config.yaml
vocab_size: 2461
qk_norm: false
init_std_qkv: 0.0219
init_std_o: 0.00517
final_lr_fraction: 0.1
MLP neurons of a small language model. Each row is named by its layer, matrix (gate and up: input weights; down: output weights) and neuron, and shows model dimensions 32-223. Each number is 128 + 24 x the weight over its row's rms, rounded and kept within 0 to 255. Numbers have three digits each. A neuron's up and down rows have the sign that makes its largest values positive.
After each neuron's rows, "fires on" lists the tokens most often at its 100 highest values on Wikipedia text that the model never trained on.

L3.gate329:157140123066120079176132129122148145135084089096106129150156143161124177129178183101122133134096130115133135129117126123117138084146133113126127103072126110115141108148131149145149172149095133107128108152098132132159172154170123159132128122151152127117142116112142116139159142123091141131113085154116113139194127137129092133113112136138111119145115099098132098127162154103126130137129144154129152147119145117115101108149146105085120121118091112140116101107121133108141113114089156129135102153151171100138126168194091131138073143101142149168175086143127141150133107108108094108
L3.up329:155095120116141095122130173124113158122120110137134169151098118124149110110127155173113146101116099158137119092067134125117144133141167127113137125093124149160116135111172107143139124142111112190114093149218198125089126133140122127122080143112117079095142118131143180073127143132113110145142121150126143134100122094144139105137121150108130132111146138152108104105161156122134122105143111179142145130124107134154138111112182134118152129138103094187099118179144119127128142104154125111135104108114111109141090116136157145134109112091167163136181109167119101145121106142113110140
L3.down329:094128169100120104142086075120107147132107108113153104117116133116147147125126123106169113130111171115129153092120162120149141056163125118143104124139147136119144092158117114129112126117143129135094146131155155127139158101152132165122109108121112176098150120156156122126133145114132135128144128130093074189142148156152126153131091130137140148083150163145122136135129125112131106118130135116130133089141104159144140126114140150117147112111141186124099116123116110174139115097143171134085138110106173175112104081148160143196100175083134112148129122145155113134120142159079127091
fires on: "mer", "our", "ember", "alf", "bor", "row"

L3.gate258:125129120149134112070117118164146077100119124085139141180158164144096108121135168126164144145121130131106148076100148130137094114155098106107113137112152117154076105143124133145162152125143100140121186130091130067146102080102117092119133142107129122128133126140156136114128123141112129173124104080148169144142129116133128143152095143144139113112133143116102137148130107128135152151130139091134146137080095135166121093096113104086113137137101133113114162134149112124145115098159121174134125114094099120136116151127132078094133142145151157160094159125140148150153162111159155120
L3.up258:150129164160123104107151115131110096111097178132124180148141134148097130141125123091132120145106161124147107069120154178104145126168126126080158133149104127138116135121129145163107147116131147198089156183158115133121083118133132110124148122143131126107128133156165109143142141117133134151107103136154107143091129116147131138098066099153123084103147142134156124150165126096145146127140115105117124139123129139120073081126110106062122140138105133130168167130115146091140119137121157150104081124104131108128112153122115094120146104128153159128140145114120143193127138091156155145
L3.down258:129136141080126099170118123120075118099133159130157145100136147124116086122125077127145146095117145138125149106154152118105153152158138111106151094168092136114097113173168108144122161143130118164100123154170120132132082112107112137124118140179048160105121129132147175131128136122137132103150166133097092110167127155124083152115120109142117123105156140105155127137134128107195133143146121139123126119179138132099128152125110147121163136137166152129152119107122148078107117080120135106152114126136088135123112153141115144101127101128122152147152080132176155119130136125113133135
fires on: "au", " pre", "reen", " win"

L3.gate267:124141124164144138125118120145131127142106083124119147144141113094110124111150076099132103084117155150121142086166157181108134099133154143114128129133142095110125104128124105137092148163124103159099136170117124134121114174139153148135091079134106166131145132108115099094146142153124146161121146142124117152132087137130128068158065137145123078169113140111158139110132146060141168163187109123136147112128126137117177109131130090108097176083105120166116110106158131101105151136173111129122149124129119091145138108186173111120137145125179154151113124119134142099099180126143129123
L3.up267:150159171145135103117100113137137099110130080100109161115141124091163131172153101120148083115119117127114133145157160159126140142134114152146101109179165105143109118149126123164106161146133122160122122157130151139131093104120138086131111115094112068133152151136185115106123108157111150144114082117155117122133106095144115092107098112132121111126127137129155088123109124076120139186124105149122108150125100116156150091108138127123140159124103110099106127154146139075101109134156134140166172152084077118142131113148119112110151156094162144133121114104125148110104152119154095134
L3.down267:168153159115127088130068131113124095150115138144107137139175081109187127144189118159159121076132120106118126130142135127169128160112136148172106177180109115162121134131164138137123131123117122151121108135140180130129103102146128107156124115119062100129132151108154126114133133137111137128172134133136147121100088123109099128158084122136117132081121167151138114106092103098126159105157157151095118134115124113122144092102124133100159153126123129135108144130131138102077101108147152144147166121132139146152135085108101144079152100135128123106099132127154154149121164115153115103
fires on: " pre", " U", " Pre"

L3.gate53:132126128130148134118123098149108150119102122122116100113124104088101121146126092135154074090167149140134117118124105123083127140166168122111147123109143162141086174140099169112187133157102141058200126155162084133115135129108109134132141080120128097133174120109129126133144132139127116141129149155123185111153138150104160122075143125103125174130096082096105122104126154129156107146117147128138136132108148147136105138088109111104118126129092104153155115187136117121136130113114111120112109177130110110157153167173076139152112142114137166157117122126158092153131113108115097112
L3.up53:117171133134157129169099098123124174109116127150096161113146130085146169135146134125159097116112159141111045095089122123121065167159149136119106112101121147111118160139127150124158152145131115095136097174106117114132088149125120148137105128152132155125183125101127095111131171122136146112112137148159134143157129127124109130117128153130142154130093101115138129077098122158152093132132132133132106163146126147139154100128106148116088102107113124175168127126168124138157131099104126128117111113114125113137122131135147162111125108107140130175131073144150168128176118085141156127
L3.down53:158115110161163137125081092154144105153155137153150151072156124097094124141132127135163162116183097110149082159128104130141108136130151138148138140110078112126133126168158100093168136129129068105123142124150097132157136169130150127125128120111116111125127119121120107115117165129103162128085129131094081116120125113123122133160140163113157113162140171129102110135105102141123120104137114040108083115171109162124130117149102129094138117094101088137134125140137152124171145120110108095118087138163150141140151120135157121144144141106134158157165154136099147139145172131134162115
fires on: "-w", " g", "/", "-c", "-p", " bel"

L3.gate456:141104090116100128143089115127154126151131157122106134136096096141144155150138124130142145129141163108133086142149097131113113058089140122159086178147118184134159119158191104134140137125098138109146145166133133105111069180148152133143149102120168103138079109140152129135131113141089155168128094110106141112132124105083112101102134108129147122166140122162124136118120087149129139127143128138146126104092109071106144117097077122080134110123130140163145132114134104110117110167106147130168154154163126109094140155166105139154148150077106123117149119162126130134137151127154107134
L3.up456:155180167125124104122113116122170152126079109141095089114125118177079162151154136171137138169140117138138129126093101146133139111085149114187106121116108164137161077119125151112131133153095152094164124156145124088124128117118145133108141117145135103132089119124119151135120086140105182132109153137131161114140131066119145077104148088103119125100111136144118121127117135082163135133113130148078128150091123103145111115097160140112085125116138120126140149132171153156119124144153124132132160168145107105113132144124115127121171218096115156128112104158131158162158133139151142123
L3.down456:087121145114164133120160117114115111147148175134156104138054122124109155086100106137187113133135107086144147116122122167113102125141112124104096128149147160105139103137159125117104073153129124139142146128142139123155139149130119158144083134142140102117094124152112108146099101134108178114164110121147119111124138130072110084097159109103147138112163112136070135109101142120130105138166125155168158129080158089114114143130143151105112126136147138180120160101160103112107153117130125080138164149138142138114122163174128164140139136122081130135118107200117132155147140147128138110
fires on: "L", "-l", " L", "-"

L6.gate492:162093083172117154114075120120104123154098128123159143126162122136132074186168158143105139144087113105123096186167164115108125134110123080147118111135142088151135101140121109094134125133113123163125139121119143127153137116146152132153116165132133122156116137133113129145145105106173135144101128112134088153096134153116126123133104074140114152133109139146122117093115161147193156120130135105138193090111185146102127124120154125107080108171170126122120101119143123158106145133106112138139108123138104130155080146131141098107151131100134116147128151112131117084116109147137147112
L6.up492:088130093146164125151093098096117143138127119119142125122119137170103104138097141175124097096144142152151127128155115155092173138115086119126106122147108087115137108116092126140133107149139139114110095126155196132170125165121140112125151132149131111099155107138101177168111131122127109089120115092124122188128141162109174155130095134132109128124138112112096138116116150132115137127113104169145126144180146159137138145125124134164116175141143125123125086126136100160122130153163142111182085092115122158164117113122151108098121127152134117152109116162183115114115123110176123141
L6.down492:160102158090110107125124131136121127139121055163100144137131176124135130122064077113133103141126131137146133110127119101097083114128144113140090140084105118122130152106156120145155118070134149129146116140080119110095114184119155119130152176128112141120134148141077130145130134113108102144187130143145105110149161131137102125107133155122158130122163125132119127113167107145140115101126105129116159134099092137098181120123144144149129119126108146136138126133133149104125165098115139135103191134159146120101161142109098146106132159120129134126140167091118136135133138108126126136
fires on: " its", "a", "sc", "O", "6", "b"

L6.gate360:120103115140111147128111112107130114097134132137125136184134106085179157190140116071118132123115159130103122116166134146094090142118123159109142143135157116100137117126147098160153159117051169141164148179122135097115128106106135137101114100081143125131179119137170120111119146155142152152125139122164081137121115129158102148138142086155084098115141129115129144120106144142125117136129111088121112109134103135098150102150110130130101162160089115101146112156133145131117131131121144119128135113148179162151137107166115128115098065131153114092133118112111138085108163121177104074
L6.up360:136138133149102131153174086133105131084099084141136185138141156144131097131128114111138071092150151122165118116090105087135150107137123117144112141135095136152133145112117164145113126168110098123176129123138139131118099133089128114117121099167125148134123138166176106143102122173135113156147087113120149161150141136107138068097087089087134178152127116118169121148117151078156123133148146115128127136152132118183141127156090113075165161086141115150123107076111161110111196108088128127107122145105122108154139143095116134150140124167120133115173102105119128150142121118128152135
L6.down360:115150091119128140120115118114180108124125168149112123130167090105190153145137110103149127137123117144146156099127148126108115202123169179128125117112108115142122095112111146060141173162117129105145105117121149124137176147145141111149111092088138081129145121130078119107114146096133154096096132119137151109105123134130118100144102184126105128092151187134148082116145084119128156150114124177132134118127163115116123117139121165156114123112078166122167115130139121121088112101157117135172142130173135132118099137130112134064107107131122173134092145111132174140131110120150118057
fires on: "y", " (", "k", " U", " a", "h"

L3.gate489:117098140109113091137126110130155142136147108112140149081150130128130161110134152072139110090129132122102102157123129092143143124137148177133132059124171163131134137166107126170085165129123161130148111119132089146131088097115146119145125120150158097145129121117113160087080087155116126127134115101182142146162120145099153123133122110101117170131179113123130115122133149088170119123114096145110140108130144136132098169120182149047104146139117122131109078099138107129137158132089126166154121086146133138119146103133128158170142145065116104126128110115113124146123126124137131174
L3.up489:156105156119176087134147118156122159137119152127159112106111085141098146079130150132141164152115145089125134159101137077145154130162117115152114116128122107072115094118114111122133159125133147201146159140112159115125091154171129114123070126102109141077149128108121132119123157121166083104145134109113124134121117124116115120124126117134107115144127106136105090115151082136128149107111149108123123124101140120129137134129125164149166144162096102106092154085141123117160121141152133145151100140094114090079126148125131166126153130114165184113146075166170133139169131137129136085
L3.down489:119125101152141084116128089167146154151142126130089094076123072177115151139113158096119170159164092123109108127135132125086131069158134100120101191115162109124083138122135122111125125170163116166169105108118111097139141156128134140114104102136105104120139148138132094132141147104179118122138119104173146161108072074139150101131125114088134140131107150174167139112109138129119121103170134139142156142145136131106103120113157166123154135152073139125093118102115125138091117129131131132117131153079150118089147108151135135111141154136143143140132087105119159130139143178137122130
fires on: "ard", "ember"

L6.gate253:092112144158142116080134127082117120117113100149128116145127104166136135118125143165161138106110115116128085088111125116102172095149120098082127120141092159126151141155146176131168120110115146115140130134115150119130110141108125142111152118100138104156055127153146151102115132159149177099152111166097177103127117145063116107101083136091174099134130163122137173129151130112108159116137116073154186130089112113079155118099139133080163131177131124109103148108150135102141121135131108136113143098142125128144170115162145097144118136117142104151130135137151149145143118151147138106
L6.up253:141107088137126126146099129085113114129140144109147124175085131166087128135144092179111106149107089125138149148114124110149139136134153134125095167114136164127129184100103150127128131086164111125110132079129123077153132141118154171134148126196116098139101150116154132172124128187117107132124125114119132117143129130077106129149120102157155140081108135120152122111124184107116158135135107125146160087084100155089177124123086122140157119157156112171116105125161101144145162131138121139128137142108122168119126156122148110169085132115127110134130067084108121164124158162148122111
L6.down253:127116160125116144156109121127121107150113139164106090159109098124125118091066150170175107095173091155143155102121139148118136115125129116099147120115121116127145111139157155139089126108123134142115118193125134160126140106131136153125143123093173085108151114112128129104110107116127150103140127157137127113106145120083127091142133137144147104149104153086128170149114135148115102122142172091128122146104132133135102135120111164132167179097143112170129189102113120139076112139135111095136133132129164134091148144142137116099109156121101103153085153123083136140114111127162126131
fires on: " L", "l", "L", " l", "in", " m"

L3.gate292:133082128159137126152084164156156112133173097153115138152185172133202093112155126086145116107151124146109166120126111141121100116126161115130118140133112157087157085145081091136148135139141117087083154080118155149090124146157088085143135116167142137133125093175134112085107151137122139129104108138092096140150116143110135138154149158113140136148125076117123162136187120134098102151146145138131142117129148130114172102124132132119128129165109145115106140071120130145094119119110102126147084077114151162156149123165160164155136095164137122134106129117122134135126115134110137115
L3.up292:092143171136135151162114137164113102129146103110114126196164151138160159148089132108115155100129159131124070118155093151132135144078115159126092154116126137143138126140105097100144147122117134080146119143159125159121137089130092138098139104145130138126186108174181096131125179092139150141153123125129084137119134060128146152084155111123120154118154101063095125172132151179135128140132121142136107133145155107133085121135125092100132121112143129135127154130131136125107133113083150154182119123133114142107145136147156142176150111086136143161119141140109137127108144160149114133
L3.down292:142177144122120125116133162128115134118101151136136121099125114140098128155071109148149146113136160123147097102185120144139111132116096170124126106123077087156129127105158109111117122117170128141105115186157099105130134112155110101172168161116095119116154166121083150115129092091177131110164144151152141129162130103126125136180124129126109162152153127106132101152068115148102135116102139145098129113118125117113163156109107125104135084115124104179087136117102126133121093146124141130134115139157101102110150075136118073136132159111135145119092196107101138114118140110144149170
fires on: " by", "side", "ck", " hand", " world"